config.toml
n_kv_head = 9
extras = ["capped logits"]
init_std_up = 0.0194
lr_mult_down = 0.7
batch_tokens = 131072
train_tokens = 615600000
MLP neurons of a small language model. Each row is named by its layer, matrix (down: output weights) and neuron, and shows model dimensions 176-303. Each number is 200 + 20 x the weight over its row's rms, rounded and kept within 0 to 999.
After each neuron's rows, "fires before" lists the tokens most often just after its 100 highest values on Wikipedia text that the model never trained on.

L8.down1184,186,222,191,226,199,182,205,214,135,194,207,190,212,194,182,205,180,200,196,201,190,220,194,215,191,216,188,226,209,206,193,193,209,220,225,195,194,202,175,243,196,219,213,189,154,180,212,192,179,185,211,234,216,194,224,218,182,197,190,174,186,172,244,177,191,215,198,235,180,230,186,192,227,221,213,188,197,187,230,210,199,249,214,175,193,200,191,181,201,192,166,259,196,184,182,196,161,208,178,197,207,212,197,191,185,227,194,205,167,194,147,203,228,204,167,210,214,220,230,208,163,191,228,165,205,168,201,223
fires before: "-", "|", "ore"

L8.down241,204,206,190,225,217,244,200,235,222,232,240,209,232,193,192,217,211,184,193,215,186,244,208,202,204,176,248,195,197,187,201,200,204,201,193,227,190,229,239,205,197,223,218,210,198,212,214,204,221,173,231,192,178,191,203,226,222,194,195,187,201,173,197,197,188,176,152,199,187,195,238,188,202,197,185,172,212,143,204,218,203,213,186,152,174,207,214,193,224,172,194,172,214,182,192,196,186,220,220,209,229,228,181,174,221,189,215,192,214,206,207,191,205,194,219,177,224,203,216,228,222,176,220,176,211,187,187,188
fires before: " ", "|", "-", " S"

L8.down694,175,212,215,178,235,214,185,188,213,206,218,166,213,218,203,189,218,184,184,183,192,249,218,207,214,200,219,212,193,236,228,192,167,212,228,176,228,203,163,213,195,208,194,205,167,221,195,218,205,230,188,216,208,220,187,170,192,197,221,189,225,199,189,180,215,206,198,141,192,171,193,172,201,168,181,172,174,198,196,192,204,185,182,206,207,199,208,200,231,176,196,192,222,180,196,203,208,170,192,193,199,165,202,205,182,244,231,195,193,203,222,201,176,180,182,250,204,161,219,189,140,209,172,179,228,200,210,193
fires before: " ", " season"

L11.down1070,236,198,195,190,218,231,174,161,180,205,211,177,234,196,168,190,232,215,231,202,182,185,207,187,211,207,203,185,225,237,203,215,208,173,208,189,209,244,187,177,194,193,199,245,202,178,203,197,183,196,230,170,200,176,241,197,188,208,197,190,249,150,225,229,214,213,213,174,209,175,238,175,192,194,143,220,194,180,179,197,188,210,195,187,213,221,202,235,195,220,187,180,210,159,171,211,203,197,191,175,201,207,189,215,174,224,203,197,184,198,205,211,232,209,215,203,187,193,197,203,200,198,174,194,172,200,197,211
fires before: " ", " October", " May", " April", " January", " the"

L11.down578,201,193,206,202,211,207,210,199,136,176,208,180,235,187,221,204,228,212,207,180,210,201,198,188,231,217,196,217,195,180,198,185,179,242,193,169,189,193,222,240,206,195,202,202,186,201,180,215,204,198,195,162,193,134,174,202,216,178,204,198,224,196,188,203,191,219,184,180,174,195,227,218,195,239,197,221,178,209,201,238,232,220,190,177,234,182,215,215,170,208,229,199,211,169,199,192,182,194,222,197,211,168,201,200,159,197,195,197,195,218,196,212,199,202,228,175,234,189,178,181,196,179,172,177,240,209,204,192
fires before: "==", "-", "===", " "

L3.down657,186,214,207,229,198,190,177,230,182,187,174,192,196,211,186,206,227,175,205,175,172,179,188,188,200,197,198,184,206,194,220,151,178,190,208,200,217,170,213,203,192,187,217,219,183,176,169,201,183,224,184,235,198,234,212,193,190,181,219,215,192,140,216,184,199,188,190,249,212,180,223,231,202,184,204,166,203,195,214,217,206,202,181,200,183,229,209,187,209,184,199,208,202,209,196,198,173,186,199,156,211,194,193,232,203,195,204,195,192,203,178,241,213,208,230,194,209,235,215,197,183,212,246,157,167,220,178,212
fires before: "|", "===", "=="

L11.down1172,215,209,214,181,204,186,193,176,209,192,193,197,207,185,206,206,218,214,223,219,164,176,247,168,191,218,197,205,185,198,222,173,184,215,196,207,196,207,208,263,225,189,181,233,196,217,211,204,210,213,222,198,220,215,170,193,207,201,212,221,176,220,193,218,219,182,205,221,196,194,202,151,195,178,186,183,231,237,176,205,197,206,173,156,166,194,223,185,195,201,210,241,190,233,222,179,194,192,196,194,198,213,206,171,206,220,193,193,203,188,216,231,225,227,200,182,181,160,204,184,190,189,196,252,217,207,194,215
fires before: "4", "5", "6", "14"

L3.down689,224,202,166,157,156,239,199,222,205,190,174,183,207,188,187,199,191,204,173,207,209,194,207,186,202,226,206,194,215,191,180,189,192,201,196,177,197,211,200,203,205,209,192,201,196,218,228,212,190,165,214,185,240,215,210,226,218,195,207,178,213,204,216,184,211,209,182,249,185,188,176,220,191,192,166,236,199,206,217,207,218,166,202,165,213,175,178,197,215,197,195,195,211,184,198,197,211,182,215,232,232,194,207,165,219,214,213,205,218,198,245,230,177,201,191,188,187,197,195,177,219,199,231,185,245,209,198,250
fires before: " |", " (", " hold", " ", ",", " Stadium"

L11.down1103,154,212,206,186,205,181,241,234,231,190,196,226,185,191,203,229,189,194,202,221,171,177,208,186,207,193,159,230,171,172,202,225,190,206,198,227,188,209,174,215,181,209,201,227,215,213,240,213,197,183,189,207,165,211,192,226,227,215,194,223,179,245,192,209,226,168,199,212,202,166,201,195,186,235,208,192,156,191,227,234,185,192,187,206,201,187,173,205,168,200,183,194,201,214,181,225,191,229,174,219,189,189,177,199,203,205,183,191,208,212,180,216,234,199,232,210,208,166,173,191,242,172,178,207,196,226,169,180
fires before: " |", "1", " ", " Democratic"

L6.down1291,218,208,220,195,212,204,192,179,170,215,222,189,238,208,228,175,176,198,222,225,185,188,206,143,231,202,180,202,176,205,233,207,201,223,172,185,200,213,169,186,190,198,192,202,237,202,200,211,172,218,198,173,199,201,205,235,168,183,216,246,191,223,199,215,218,198,182,227,219,182,184,212,216,205,203,207,194,191,204,214,198,221,192,188,196,211,196,187,206,202,215,201,203,213,170,217,190,207,210,187,203,219,190,228,215,207,187,190,196,209,177,197,199,229,207,239,201,197,202,194,182,187,237,217,198,206,194,188
fires before: " The", " He", " In", " After", " A", " It"

L8.down103,219,172,200,160,166,212,185,194,203,186,221,217,149,199,213,230,190,239,210,228,213,217,210,204,161,183,214,220,204,219,192,185,231,209,232,219,236,160,178,202,219,164,212,187,216,202,199,218,158,202,201,177,183,184,174,187,208,198,190,210,219,218,172,227,159,225,208,187,231,220,176,205,214,229,176,193,226,205,215,202,187,177,180,218,197,206,192,178,186,163,198,218,221,183,212,169,196,168,197,202,214,197,210,214,206,247,193,212,198,164,213,162,229,198,209,197,242,216,195,226,194,171,200,222,223,208,203,183
fires before: " ", " Candidate", " Gold"

L8.down810,211,202,175,169,207,207,217,180,170,236,200,185,207,197,165,192,196,237,198,186,237,238,204,212,184,206,215,239,197,190,204,197,219,203,207,222,204,188,214,203,202,200,212,188,195,254,190,224,188,213,194,207,239,172,200,196,192,216,182,219,199,182,196,192,182,206,199,163,219,171,163,213,220,207,185,157,187,190,218,194,189,210,211,166,193,174,206,191,213,167,200,160,205,214,209,196,218,200,192,200,201,207,183,206,190,210,192,219,187,195,222,214,210,224,197,189,201,230,186,205,195,208,203,201,227,204,187,162
fires before: ",", ".", " ", " when", ".\n\n"

L11.down742,167,194,172,190,226,211,226,197,225,205,197,202,222,205,198,208,182,188,214,217,168,189,191,224,221,191,224,234,222,182,183,177,207,216,191,191,197,202,163,159,166,198,197,192,204,219,221,218,183,193,209,239,206,182,168,179,250,219,216,180,187,219,178,199,174,197,196,213,211,206,169,164,205,216,198,196,209,182,214,167,213,199,209,197,215,203,201,236,201,193,204,198,192,197,202,219,168,193,234,226,176,234,216,212,168,179,199,222,181,219,220,199,187,179,200,178,205,223,197,240,195,197,171,178,212,217,213,188
fires before: "–", " |", ")", ";"

L3.down676,201,219,193,194,202,180,194,200,143,224,197,198,186,222,164,197,196,197,196,173,213,234,201,183,197,209,187,215,196,213,220,167,185,215,182,192,218,210,160,189,169,210,202,248,191,229,213,223,220,203,188,217,215,236,211,198,194,192,198,196,191,190,175,180,203,186,206,212,195,211,224,194,216,204,161,177,158,212,221,238,179,217,194,213,179,218,176,182,173,200,212,217,202,190,184,201,205,167,207,168,223,195,217,199,208,195,212,210,195,242,221,186,250,188,214,212,169,231,215,193,160,191,189,171,178,191,185,220
fires before: "|", "-", "The"

L3.down1292,227,239,205,224,237,199,219,211,201,206,212,220,218,208,213,151,218,183,192,214,194,197,209,188,193,238,184,210,203,203,204,162,212,236,229,197,234,170,149,192,225,199,226,232,195,246,170,165,213,187,195,200,195,183,230,186,217,194,204,202,197,204,181,184,211,187,157,198,211,205,200,198,171,206,199,190,195,210,233,205,197,226,191,194,183,233,193,198,218,150,212,210,211,173,156,236,173,188,199,190,153,184,205,224,176,204,199,216,225,188,206,220,215,174,229,172,214,240,204,217,158,212,193,224,196,229,196,205
fires before: "==", "-", "The", "===", "="

L6.down449,213,207,184,196,263,218,190,252,208,216,211,201,201,185,220,212,183,197,225,160,174,226,157,220,259,205,189,162,219,182,214,214,208,195,240,197,206,170,213,166,207,213,179,171,186,188,146,210,197,208,161,208,201,216,163,209,190,191,191,214,211,179,151,212,180,234,197,188,198,185,191,178,182,186,190,204,202,159,182,188,210,239,179,184,178,208,193,174,166,199,187,187,227,226,200,232,188,177,179,194,203,204,201,221,176,177,203,203,220,192,213,215,217,217,215,198,211,238,251,190,233,203,238,177,213,172,206,205
fires before: " ", " |", "–", " L"

L6.down441,224,194,178,219,220,206,212,203,229,198,182,212,180,195,196,231,197,221,190,239,193,204,191,205,173,216,190,197,188,193,161,208,195,195,201,215,204,194,201,251,177,197,174,176,195,234,190,164,221,195,200,207,215,187,185,173,157,197,196,192,182,203,229,150,215,222,196,225,200,175,221,202,158,193,220,194,185,195,189,200,207,209,230,211,229,179,210,213,214,205,253,225,176,211,217,192,235,210,199,230,191,186,225,201,208,198,255,199,221,217,214,210,233,182,196,215,180,200,209,210,214,184,221,183,239,230,173,221
fires before: " ", " |", " +"

L8.down294,193,225,183,250,212,222,158,201,215,216,191,191,208,185,214,209,235,170,221,202,200,216,185,194,166,203,180,211,205,199,219,202,232,168,192,206,183,234,183,178,208,151,199,196,209,217,218,193,250,130,206,166,196,221,191,175,202,197,211,252,199,218,194,191,231,209,217,217,220,198,217,178,230,178,199,191,224,166,174,175,210,204,202,213,227,204,213,221,168,216,194,204,219,188,213,212,214,198,210,183,207,198,181,177,213,201,219,219,218,166,208,233,238,167,194,204,211,184,185,167,168,229,232,205,211,185,232,208
fires before: " ", "ing", " in", ":"

L3.down292,202,190,167,175,227,222,217,191,174,222,196,222,232,210,235,213,202,225,204,177,172,176,198,194,190,165,216,218,234,217,207,192,192,185,197,190,184,195,191,226,237,177,198,185,191,187,186,237,197,169,213,214,205,227,170,200,194,190,168,192,189,216,206,173,217,187,187,157,216,206,193,186,202,181,225,214,171,152,198,223,173,211,208,226,188,192,231,225,185,211,189,223,222,201,197,247,213,179,199,177,189,152,194,220,176,196,192,185,180,196,206,190,221,234,224,179,185,196,177,219,207,225,200,186,237,196,214,227
fires before: "|", "===", "==", "The", "In"

L3.down810,195,217,194,187,180,207,216,180,226,216,189,237,186,204,204,213,184,218,234,205,191,193,169,196,204,167,188,230,188,206,220,182,182,202,225,226,191,210,215,211,203,219,175,171,199,208,203,211,191,210,133,170,210,204,202,183,214,215,214,180,202,206,179,154,173,205,177,237,201,234,191,206,205,225,199,234,187,195,198,206,172,180,221,173,203,192,246,193,199,162,194,172,218,190,167,194,211,199,241,188,228,216,221,196,171,176,194,183,200,193,236,212,216,192,176,169,207,226,190,166,181,199,211,222,210,210,206,209
fires before: "1", "2", "0", " ", "19", " |"

L8.down1313,217,202,187,199,189,177,167,188,189,197,187,212,182,191,222,197,183,225,213,193,177,198,204,207,216,220,197,167,188,203,211,217,198,217,196,233,234,218,177,201,207,211,219,209,203,212,169,223,177,221,198,183,187,167,186,188,219,195,181,218,188,214,208,185,199,207,181,155,196,193,249,221,210,182,240,208,185,160,257,182,200,213,181,154,170,222,166,205,183,198,223,200,203,196,218,215,219,180,225,187,219,183,193,197,209,222,213,242,216,197,222,167,221,177,152,184,200,216,184,196,185,192,184,201,238,176,181,208
fires before: ",", ".", ".\n\n", ")", " in", " and"

L8.down398,178,213,226,210,214,191,210,165,226,228,185,198,166,201,183,220,176,215,206,207,191,175,221,226,224,216,154,189,238,212,213,178,178,207,194,195,141,221,190,205,181,202,219,190,218,212,210,182,218,215,234,198,181,186,202,201,167,182,193,167,169,226,203,208,234,217,228,189,188,187,177,229,184,221,228,192,179,216,192,185,174,238,172,207,194,231,186,198,188,197,189,201,222,223,203,232,205,211,200,229,204,233,189,181,220,193,197,193,213,244,175,189,187,176,184,178,164,220,199,201,171,215,184,210,231,187,231,206
fires before: ",", " |"

L3.down905,198,188,205,162,185,210,196,190,181,175,181,232,214,242,208,178,181,213,230,196,205,169,188,180,196,183,197,164,168,204,180,198,169,223,234,200,224,189,159,225,212,186,199,247,167,207,196,204,131,195,228,212,189,199,203,178,193,215,217,188,198,201,201,210,203,201,154,185,188,191,241,221,207,207,200,176,204,200,179,206,198,208,206,210,209,207,185,199,191,167,209,200,245,184,195,232,194,204,191,206,177,192,204,225,216,187,225,187,225,226,192,224,206,226,202,192,226,226,236,221,175,177,247,204,189,214,213,200
fires before: "-", "|", " "

L8.down1513,224,192,182,224,198,195,224,158,198,211,213,197,203,234,152,201,234,194,202,192,202,174,224,197,172,190,223,234,186,200,216,199,221,220,213,187,222,203,144,217,233,220,216,200,218,238,216,170,192,183,206,216,215,200,197,193,207,222,235,186,225,216,169,205,236,203,219,183,206,209,196,190,197,204,208,180,198,221,196,191,226,195,207,196,184,199,251,222,217,202,199,198,181,207,201,197,201,256,207,181,198,186,189,177,195,177,202,188,217,189,231,206,186,189,189,205,203,188,190,181,178,193,251,202,194,247,194,210
fires before: "-", "|"

L3.down45,173,175,180,220,189,208,228,187,161,197,202,227,180,192,183,185,213,209,163,217,204,234,188,218,203,199,185,191,172,151,206,206,196,179,192,206,234,189,178,197,181,157,204,228,212,225,209,220,183,198,232,216,202,207,188,191,187,186,204,187,162,160,163,203,186,198,198,199,195,210,172,205,205,207,209,221,196,203,204,203,190,236,209,194,213,207,173,210,200,223,198,161,177,184,229,217,204,227,198,206,224,199,169,200,206,192,234,185,180,186,224,175,202,211,206,201,183,241,164,222,188,207,207,194,190,199,196,214
fires before: "|", "|---|---|---|---|---|---|\n"

L6.down365,216,222,178,200,199,201,188,203,125,212,234,163,212,154,227,198,205,201,200,198,209,175,167,185,197,203,236,224,199,207,215,180,196,202,222,226,227,205,233,234,201,198,204,222,198,189,186,210,203,220,246,161,222,208,183,218,198,211,184,191,213,198,183,187,201,194,245,170,201,220,198,173,189,203,222,202,206,210,185,200,187,239,214,193,163,190,194,182,209,228,206,190,211,203,231,179,236,211,227,181,217,173,182,219,182,225,188,192,236,243,217,163,225,204,221,191,236,192,224,201,197,239,208,199,194,220,182,183
fires before: "==", "==="

L11.down607,200,193,194,200,203,187,177,194,220,196,223,183,181,167,177,173,179,186,199,202,204,209,217,147,141,226,213,196,194,181,233,186,190,215,238,188,206,168,181,220,197,206,210,208,210,173,215,215,180,191,179,229,165,212,175,218,205,208,198,198,169,219,192,206,221,202,177,213,216,177,174,200,215,230,254,209,212,206,207,183,158,229,193,207,191,202,212,212,238,213,161,185,176,213,208,195,192,214,208,221,174,178,177,206,201,213,201,229,194,192,221,198,180,182,210,213,188,197,212,194,168,200,231,176,201,213,167,196
fires before: " The", "-", " It", " In"

L3.down565,231,215,174,180,219,215,239,198,133,175,211,182,240,195,208,187,202,236,216,179,178,188,206,179,203,217,172,224,231,204,234,184,195,207,218,217,223,200,202,216,209,172,210,175,195,207,188,233,202,198,217,210,209,203,173,209,202,251,196,245,173,220,193,193,227,171,197,195,190,197,184,172,204,180,204,198,217,171,209,237,171,216,207,236,208,213,188,173,208,194,208,178,227,229,175,194,203,198,232,170,218,159,167,219,193,211,192,208,190,249,232,203,210,194,214,219,204,235,230,208,141,196,186,216,235,213,229,218
fires before: "|", "==", "===", "The", "In"

L6.down1484,192,201,197,230,163,186,206,234,186,175,220,225,216,219,197,187,211,207,194,204,202,222,207,200,195,179,211,191,207,185,196,193,197,187,248,166,198,196,178,199,195,163,189,206,207,206,185,203,208,219,227,179,222,216,169,220,171,180,191,190,186,207,161,153,180,177,203,176,226,197,165,240,216,206,256,205,211,193,214,184,233,217,200,176,183,223,197,192,213,258,199,187,196,195,199,195,178,202,204,203,179,185,200,209,219,256,191,184,188,218,224,209,226,187,196,212,187,204,161,219,202,214,195,184,201,173,186,227
fires before: "|", "|---|---|---|\n", "|---|---|---|---|\n", "|---|---|---|---|---|\n", "|---|---|\n"

L11.down647,230,183,200,198,192,172,220,174,216,178,209,230,187,211,180,185,192,161,229,211,178,166,183,184,183,210,210,201,188,186,206,202,198,182,181,224,197,174,220,190,165,225,208,209,224,165,179,214,237,214,228,228,203,217,181,199,173,196,202,165,198,182,166,164,200,122,179,193,183,199,173,182,228,218,229,188,178,201,205,193,177,203,213,209,180,238,194,194,159,209,219,173,182,175,204,247,187,203,214,180,206,173,191,190,202,208,207,215,194,183,228,202,196,196,237,213,171,206,188,203,213,220,185,209,196,202,202,218
fires before: "|", " States"

L11.down202,186,202,187,204,212,219,172,175,204,175,243,203,208,218,166,182,217,173,207,237,222,191,188,172,198,195,204,209,183,176,210,197,200,187,193,175,193,183,218,198,189,222,175,212,186,180,171,206,198,188,192,193,172,178,229,178,155,212,181,188,229,215,190,171,210,203,187,220,213,183,181,215,218,162,181,177,169,217,163,214,200,185,200,175,219,206,173,200,199,184,192,241,196,185,214,202,185,209,213,186,183,203,213,244,188,231,183,172,201,166,216,185,172,175,168,172,178,193,176,200,180,205,215,185,183,182,185,207
fires before: ":", " |", "end"

L3.down712,248,217,218,195,152,181,172,198,228,215,210,203,197,212,195,198,193,155,208,197,215,203,194,209,197,166,212,196,206,228,289,194,210,177,174,206,205,205,163,209,241,193,212,207,185,214,200,214,193,152,208,186,218,191,210,198,179,179,163,185,185,175,173,193,193,213,175,204,175,164,187,218,198,168,236,200,183,172,196,196,188,222,211,174,187,204,201,169,200,198,179,176,194,198,206,207,179,187,217,214,216,204,213,213,214,218,204,200,216,233,208,214,219,209,241,205,201,201,184,203,180,209,193,212,198,188,175,224
fires before: "-", "|", "H", " the", " a"

L3.down799,207,217,173,207,195,202,206,161,182,196,203,219,209,204,174,194,183,165,246,201,182,216,179,230,196,194,205,160,202,200,201,204,226,195,200,188,179,194,201,212,174,209,162,198,185,211,174,229,189,202,244,229,210,203,220,202,176,188,193,206,207,172,209,186,196,191,200,202,186,206,167,169,201,222,224,235,203,201,231,214,212,184,233,159,193,210,163,204,210,222,229,227,197,244,161,203,187,247,202,172,206,191,204,202,223,183,198,212,199,206,197,184,211,221,199,224,210,191,186,251,221,170,206,213,203,271,178,182
fires before: "|", " of"

L6.down593,180,170,211,239,184,205,224,156,191,245,198,222,187,159,234,221,216,193,222,156,176,194,214,206,183,188,207,235,210,203,199,184,209,217,214,189,219,161,219,180,201,182,219,198,204,190,186,181,199,195,181,176,193,211,211,186,206,200,189,235,231,202,222,212,227,222,196,224,176,219,223,198,213,240,182,165,188,190,231,187,227,231,165,221,177,197,196,195,179,235,223,198,208,212,212,199,217,184,192,189,237,173,191,212,198,204,229,199,191,193,181,239,212,196,195,212,222,188,198,224,134,214,167,229,203,238,209,203
fires before: "=", "==", "===", "In"

L11.down1324,206,231,178,191,191,158,204,242,198,188,218,184,214,190,228,201,228,212,184,200,179,196,225,172,217,178,185,183,185,179,189,179,206,194,189,218,229,206,241,208,203,192,201,195,246,198,158,196,207,186,208,215,198,207,192,207,210,188,189,202,186,180,231,224,235,173,220,220,176,166,187,262,168,154,184,194,240,204,180,174,219,215,202,202,186,192,207,189,222,176,232,178,211,165,221,221,208,188,204,193,209,199,205,199,217,224,209,195,198,188,199,193,162,195,202,216,161,221,193,166,198,186,249,198,222,201,186,215
fires before: " ", "ance", " (", "enn", " of", " at"

L8.down1348,213,199,197,182,172,183,188,158,188,228,191,180,193,202,199,172,168,220,208,196,170,212,184,200,183,200,170,213,211,215,215,224,204,209,209,208,190,207,189,197,209,205,191,191,223,191,185,195,208,197,245,210,211,241,215,189,166,259,217,195,189,181,222,201,167,189,178,185,214,197,182,194,183,191,234,189,169,170,236,203,211,192,202,224,199,201,180,197,175,211,192,190,177,202,177,235,206,207,194,205,197,193,186,211,195,222,236,199,215,172,227,234,209,203,170,186,205,187,202,181,221,192,213,198,209,225,210,196
fires before: "|", " was"

L11.down119,198,229,217,227,211,186,201,178,192,232,224,246,202,201,213,208,217,177,215,174,216,167,226,205,167,170,199,219,202,172,179,192,179,170,201,199,219,214,189,184,223,228,207,198,198,226,219,204,182,208,178,204,225,231,206,197,241,173,198,220,215,246,207,206,207,203,206,201,190,174,180,196,189,150,183,179,219,209,212,205,192,190,180,190,189,190,206,174,202,196,207,173,210,206,205,198,192,219,165,185,220,221,204,197,207,211,214,229,188,202,188,209,167,208,201,220,207,194,193,193,194,193,207,177,181,219,191,165
fires before: ",", ".", " and", ".\n\n", " in", " to"

L6.down620,230,189,187,209,166,223,209,225,188,202,196,170,239,204,185,242,202,152,195,181,209,214,214,207,208,202,199,187,210,203,210,202,189,176,210,199,194,200,178,227,223,201,208,192,195,195,203,199,194,208,207,213,178,212,195,182,195,188,207,140,190,216,199,199,229,192,196,174,201,218,196,191,188,228,218,167,188,213,227,200,194,214,189,164,186,198,194,204,216,160,175,210,182,209,200,199,192,189,199,179,235,177,188,239,184,257,201,206,221,217,179,193,186,234,220,219,216,216,212,203,164,175,195,155,186,219,194,212
fires before: " ", "-", "|"

L11.down31,234,216,191,180,184,186,208,221,160,201,223,213,230,195,262,185,193,173,255,193,191,194,184,214,218,209,211,198,207,216,195,199,213,190,172,200,171,229,188,215,194,197,227,207,177,185,214,225,189,162,246,197,192,210,173,176,179,193,195,170,189,213,221,185,196,192,186,241,185,226,179,179,209,222,225,205,211,153,201,214,195,172,196,178,192,182,192,175,193,215,186,184,218,224,201,190,198,155,231,219,183,198,183,188,235,221,189,209,194,177,180,222,207,216,171,197,161,216,206,207,204,211,202,208,202,189,184,191
fires before: " ", " No", " Yes", " Best", " Long"

L11.down455,189,211,229,204,220,194,202,212,233,212,172,227,220,214,184,212,197,221,189,227,160,186,216,193,216,200,206,186,227,215,191,200,186,198,202,195,174,227,225,186,187,193,213,229,217,239,212,215,156,197,198,211,202,161,203,210,146,200,229,195,216,247,187,217,190,234,212,186,186,216,184,175,178,177,206,219,202,206,195,200,175,191,170,203,214,205,182,167,194,187,209,192,195,166,207,200,162,228,210,209,209,205,183,222,211,203,184,211,199,211,197,239,188,190,209,185,203,158,181,204,206,222,187,173,176,181,241,162
fires before: ",", " |", " of"

L6.down917,175,195,187,180,198,212,219,202,249,171,229,210,206,205,173,235,210,182,199,198,179,174,211,197,210,238,239,209,213,208,198,195,199,192,179,230,205,227,226,208,229,175,205,193,207,207,210,197,182,184,187,202,202,199,206,224,154,175,187,185,187,202,185,179,199,202,214,189,217,167,247,171,177,185,191,219,236,206,208,206,220,200,242,215,208,213,201,164,198,214,169,190,225,201,202,210,200,197,169,190,191,217,201,184,175,255,226,191,186,214,187,213,235,171,230,215,176,197,222,200,175,228,201,213,180,190,226,205
fires before: " ", "000", "2"

L8.down186,222,201,208,213,200,168,190,200,148,198,203,199,252,186,196,233,203,217,194,177,175,229,184,201,188,182,179,191,165,238,237,180,181,159,246,200,181,213,191,179,207,185,190,190,177,231,222,219,216,194,190,169,200,161,170,197,174,180,181,217,216,209,188,188,163,217,183,193,189,170,203,196,215,213,232,203,198,184,221,234,212,219,172,176,248,225,183,220,194,205,211,192,187,212,188,211,195,217,212,205,202,184,188,245,160,200,193,172,228,205,173,229,225,222,201,204,197,193,213,178,188,195,196,183,187,218,195,226
fires before: "==", "===", "The", "In", "born"

L3.down786,205,221,190,188,183,204,209,188,176,225,194,200,218,200,198,169,197,188,213,188,193,168,217,187,176,171,183,234,170,208,200,205,191,191,202,229,189,198,190,194,226,187,220,185,215,250,225,222,186,193,200,211,200,214,202,231,167,232,179,222,200,167,175,190,224,167,196,170,224,198,172,163,193,216,186,193,227,219,222,213,178,202,194,225,159,189,230,199,204,204,227,209,233,239,200,215,204,211,214,190,219,149,185,218,166,191,234,178,224,212,214,194,225,212,220,212,233,204,198,202,204,210,203,203,209,192,230,198
fires before: "-", "|", "The"

L3.down1040,210,212,171,197,191,234,191,220,219,194,233,193,171,192,209,203,179,199,192,201,200,202,205,169,201,191,173,190,179,209,227,201,218,216,206,238,184,144,169,207,208,227,223,203,201,180,177,231,187,219,199,187,193,206,226,173,194,193,186,220,242,200,198,222,221,197,179,189,220,204,223,159,197,203,184,174,222,194,178,182,198,209,196,196,189,205,216,204,215,167,209,232,198,215,187,210,214,219,193,163,221,200,203,166,181,213,190,203,193,196,220,185,215,195,182,193,191,218,167,183,204,208,192,189,174,198,217,184
fires before: ":", "\n", " |", ")", " by"

L11.down1415,221,146,193,199,186,206,210,206,185,198,196,201,205,180,188,209,192,214,253,192,153,213,211,209,188,211,186,217,162,226,248,222,171,213,186,205,223,196,172,195,223,184,200,205,219,181,202,181,211,195,221,199,259,171,219,212,187,187,225,179,205,199,202,192,212,210,188,195,162,157,201,171,211,198,191,221,190,216,232,207,241,195,198,213,194,205,210,194,196,195,196,243,186,236,210,254,198,200,190,190,191,194,187,183,199,178,207,184,216,204,197,228,208,226,222,226,189,194,222,170,170,200,216,162,204,208,210,226
fires before: "-", "==", "In", "===", "|"

L11.down96,210,195,225,227,187,237,168,209,190,162,185,222,198,204,236,242,223,224,194,180,202,237,182,237,193,203,199,217,206,197,195,169,211,169,186,224,196,210,232,197,216,166,207,179,194,187,176,210,207,188,171,186,175,203,178,164,210,227,213,232,215,202,211,210,201,203,210,231,200,215,182,203,209,205,188,176,191,188,191,209,194,193,211,199,208,200,193,221,206,180,204,166,181,218,241,224,227,201,205,191,188,184,213,207,181,189,197,166,198,231,197,274,217,190,229,187,188,202,220,212,195,194,194,198,196,210,203,213
fires before: " "

L3.down638,195,173,184,185,212,190,208,192,154,212,212,200,195,194,168,235,218,213,178,214,189,220,221,211,200,193,190,164,148,219,192,226,189,170,234,178,194,185,167,242,203,238,249,232,180,215,178,197,156,194,200,195,200,186,211,160,166,178,221,170,176,182,196,211,162,203,176,242,191,211,216,236,223,189,218,158,202,182,240,212,205,196,211,183,201,207,204,204,181,206,203,184,164,205,208,218,207,220,222,216,167,174,191,217,229,184,211,227,207,186,173,197,202,207,179,193,225,266,207,190,182,191,234,173,211,233,196,194
fires before: "-", "==", "|", "===", "In", "The"